python train.py --n_layer=16 --n_kv_head=1 --norm_place="pre" --positions="rope" --qk_norm=true --lr_head=0.00555 --grad_clip=1.0 --decay_fraction=0.91 --decay_shape="linear" --batch_tokens=131072 --seq_len=1024
MLP neurons of a small language model. Each row is named by its layer, matrix (gate and up: input weights) and neuron, and shows model dimensions 96-191. Each number is 200 + 40 x the weight over its row's rms, rounded and kept within 0 to 999. A neuron's up and down rows have the sign that makes its largest values positive.
A block is one neuron, or neurons of one layer that tend to fire together. Before each block is what it responds to, as a language model described it from the Wikipedia text at the highest values.

Description: Table cell separators. Pipe and semicolon separators right after short table entries in Wikipedia sports and election tables (W |, % |, Nov |, L;), plus weak scattered mid-word pieces.
L9.gate157,165,157,212,242,215,247,173,195,205,185,241,195,187,208,198,187,155,269,230,237,265,173,220,265,232,194,209,202,222,202,152,302,157,270,149,146,174,187,215,174,185,178,211,124,203,246,198,271,218,235,218,167,202,185,271,159,229,281,219,106,237,234,279,160,226,216,153,225,228,245,229,175,161,217,235,171,180,163,209,192,176,236,170,224,173,195,212,270,240,230,194,115,183,196,270,149
L9.up157,202,185,179,209,307,251,126,229,203,216,237,133,165,242,161,197,248,167,182,262,175,181,207,257,164,122,228,180,187,144,199,245,239,275,206,193,188,213,201,198,181,264,211,107,186,229,174,306,255,218,160,222,196,216,214,253,222,143,258,253,208,241,239,248,165,167,214,209,181,253,181,205,199,218,274,207,212,130,170,202,93,207,210,256,203,237,178,174,229,208,224,235,147,149,235,171

Description: Split-word first syllables. Short opening fragments of words split across tokens, chiefly mo and so, as in mo|vie, mo|ney, so|cial, so|ciety, So|ftware.
L5.gate7,183,226,122,177,177,214,215,214,172,249,213,180,156,168,216,208,181,197,167,214,215,245,199,196,312,136,183,233,179,242,142,269,244,252,211,189,248,132,198,171,252,170,186,212,180,136,171,236,218,210,159,207,219,171,230,187,212,218,182,147,172,232,164,191,154,165,235,124,299,208,265,223,202,188,192,283,202,163,193,167,194,230,192,197,167,258,205,260,161,209,213,301,243,136,192,188
L5.up7,231,241,134,244,259,196,214,206,272,170,260,242,206,149,173,180,185,207,160,207,188,196,192,200,248,203,191,114,226,226,194,218,200,174,193,163,249,194,240,222,227,189,238,171,221,192,191,232,154,333,224,217,236,204,221,314,128,248,226,157,183,226,245,196,197,205,187,208,193,182,170,167,239,191,187,233,226,248,185,271,201,208,123,217,242,241,230,210,269,176,169,188,225,156,110,133
L5.gate38,223,282,238,167,88,199,208,222,215,222,172,242,200,170,181,182,159,254,178,255,209,221,214,245,236,148,138,215,238,233,214,176,220,211,175,234,193,188,194,105,222,271,112,123,162,191,213,205,181,174,152,190,221,262,207,202,217,186,197,264,230,264,198,242,206,184,180,207,242,223,259,264,256,242,143,218,252,144,267,213,201,190,266,114,179,177,104,217,147,187,211,196,162,161,189,184
L5.up38,219,183,205,168,264,134,210,77,265,163,144,221,267,182,248,157,151,211,238,152,174,234,176,144,251,176,147,149,209,235,191,211,161,168,249,162,178,127,229,266,226,210,234,209,204,246,187,224,216,167,227,188,208,203,198,158,213,198,205,219,250,244,176,233,224,206,180,152,195,234,282,200,168,252,273,141,300,233,163,217,237,225,197,186,197,225,233,175,210,177,178,206,188,227,169,300
L5.gate100,115,189,234,236,175,186,191,216,188,200,176,217,239,229,195,201,190,145,198,193,197,191,255,222,190,224,181,139,269,224,200,229,132,191,208,113,212,175,231,155,215,232,159,163,192,183,233,181,200,183,177,168,204,145,242,292,196,198,241,216,223,165,197,147,303,249,219,212,237,217,269,264,237,190,146,180,201,225,203,195,270,171,195,110,157,201,234,154,245,235,228,190,165,128,158,181
L5.up100,195,154,198,194,190,191,176,171,185,205,189,139,170,155,127,150,158,110,154,156,126,151,255,219,176,162,198,181,240,174,237,248,192,228,168,120,233,190,246,184,215,191,171,203,171,202,202,249,192,163,190,222,190,183,204,259,241,202,197,209,251,202,173,168,233,218,196,209,233,211,301,255,229,152,242,172,220,172,219,238,227,253,245,197,208,288,254,184,222,312,264,249,255,244,192,200
L5.gate194,212,270,192,192,99,140,192,229,142,268,166,335,200,195,194,187,231,185,164,273,236,196,252,239,173,221,242,157,274,204,189,215,183,256,195,249,258,185,213,247,232,251,146,192,161,222,124,235,188,207,229,236,212,196,242,192,208,182,217,229,245,212,223,247,284,187,205,190,221,278,177,253,284,227,189,231,165,163,271,182,178,169,256,198,226,195,175,212,231,176,174,139,182,162,257,165
L5.up194,182,239,257,176,181,178,264,132,212,229,135,199,177,272,121,184,186,210,196,210,207,230,214,222,161,151,187,184,282,191,225,163,146,254,107,192,173,166,170,294,203,187,153,195,214,175,186,213,228,164,165,145,239,272,173,215,225,224,254,233,172,216,254,204,193,198,199,187,253,227,146,292,310,149,247,203,226,163,201,134,154,168,188,213,267,257,238,283,169,181,256,158,192,192,299,234
L5.gate274,166,173,166,298,216,211,167,191,185,185,109,205,236,241,200,150,210,202,116,196,230,214,214,233,199,185,217,117,166,194,172,197,176,269,130,204,254,144,154,173,137,206,204,145,199,123,170,141,218,187,233,216,197,226,252,194,177,250,167,221,180,234,177,223,183,260,217,209,143,163,188,227,249,252,190,305,218,192,207,268,199,157,190,173,277,167,249,257,204,144,144,129,163,135,214,93
L5.up274,148,229,259,227,215,198,186,148,199,208,215,139,203,254,192,252,246,239,195,190,208,144,153,198,199,133,137,132,216,146,224,289,141,200,196,206,202,242,206,194,199,210,209,193,209,207,234,214,163,219,232,175,273,271,153,173,175,183,159,187,176,221,196,167,188,238,163,156,147,236,194,117,157,197,267,155,264,222,164,166,268,191,205,126,216,203,240,275,144,177,227,183,126,147,211,197
L5.gate335,165,245,185,193,233,228,223,226,223,197,157,250,157,203,227,280,160,196,209,173,240,180,214,238,168,174,153,237,234,229,187,243,184,208,278,167,213,179,161,193,222,262,217,179,128,249,213,194,199,149,199,206,172,252,186,297,231,210,202,228,246,245,209,212,219,188,98,167,263,165,198,184,292,166,113,212,164,181,152,172,161,193,184,198,190,163,206,151,200,179,161,183,196,196,252,220
L5.up335,234,202,227,226,228,208,202,155,217,153,203,179,197,292,83,171,208,175,161,232,162,218,224,196,244,173,251,214,194,185,173,135,173,185,186,204,163,229,293,165,272,147,222,197,208,131,191,239,203,279,237,139,215,211,238,245,201,223,195,174,263,219,247,199,195,204,176,257,251,165,237,258,173,158,187,141,139,246,241,174,154,180,227,186,191,196,205,223,110,187,206,146,137,176,241,284
L5.gate455,196,252,182,156,251,140,199,245,226,239,230,129,171,235,162,283,152,220,242,262,247,183,213,145,250,151,207,172,245,214,179,236,188,231,184,289,244,216,216,141,178,166,238,128,248,202,173,252,185,145,257,232,212,200,210,220,162,270,129,222,160,162,196,213,194,231,181,179,152,231,265,197,205,235,215,235,284,184,222,269,236,181,156,247,196,226,256,214,194,188,163,194,204,210,182,198
L5.up455,211,132,178,269,218,217,223,183,250,180,138,215,229,198,212,162,173,231,178,204,182,267,213,219,205,219,240,227,206,266,298,160,215,237,144,227,239,184,175,169,225,157,182,188,203,167,193,171,194,194,151,265,251,181,190,142,179,292,204,167,220,205,108,215,218,137,309,277,192,237,143,208,230,216,251,189,198,188,156,195,154,201,207,164,286,228,160,238,242,118,212,189,207,117,202,212
L5.gate483,290,209,172,157,195,207,262,309,229,161,250,205,214,228,221,159,175,209,172,236,167,187,261,186,200,89,149,143,158,233,209,198,252,193,239,145,210,169,206,193,248,192,150,159,184,195,244,178,263,150,193,237,186,147,234,160,175,179,165,208,289,284,136,242,225,163,241,92,163,215,233,181,204,215,221,217,203,151,221,143,192,175,225,202,184,202,197,211,199,212,115,167,205,188,148,292
L5.up483,198,253,166,248,213,226,176,217,143,196,254,162,181,172,237,258,180,167,180,231,177,215,174,197,129,217,192,163,169,202,198,244,211,222,280,171,257,174,285,241,206,142,279,182,227,166,212,254,136,284,206,183,215,134,205,189,170,223,236,162,175,180,278,183,181,189,192,164,140,161,211,153,159,214,185,204,217,253,126,181,235,192,167,146,222,224,204,249,151,196,245,191,315,191,265,175

Description: Mid-word fragments. Word pieces inside words split across tokens, chiefly a leading so in solo, sound, software, plus man-age-r, im-age, appear-ance.
L9.gate124,215,152,135,217,205,214,191,196,187,170,201,141,164,203,199,208,245,213,204,225,232,219,170,267,151,166,261,203,257,145,226,163,179,226,178,211,224,241,251,145,195,262,210,233,147,140,220,161,235,184,211,199,219,225,166,185,166,181,210,217,252,165,194,234,159,83,135,213,221,171,257,209,218,236,267,200,228,237,178,116,161,219,217,178,142,121,190,216,141,178,173,194,226,169,285,207
L9.up124,279,208,160,260,243,205,163,215,149,205,198,227,235,177,279,127,215,237,193,132,186,245,217,169,246,180,209,161,248,210,214,220,183,172,198,196,198,237,252,148,198,209,266,178,169,228,145,200,194,168,225,126,177,249,174,161,178,180,128,247,170,206,179,267,163,203,265,186,238,209,228,96,150,144,208,162,265,243,147,233,177,195,234,237,225,128,223,136,194,218,201,196,180,200,187,158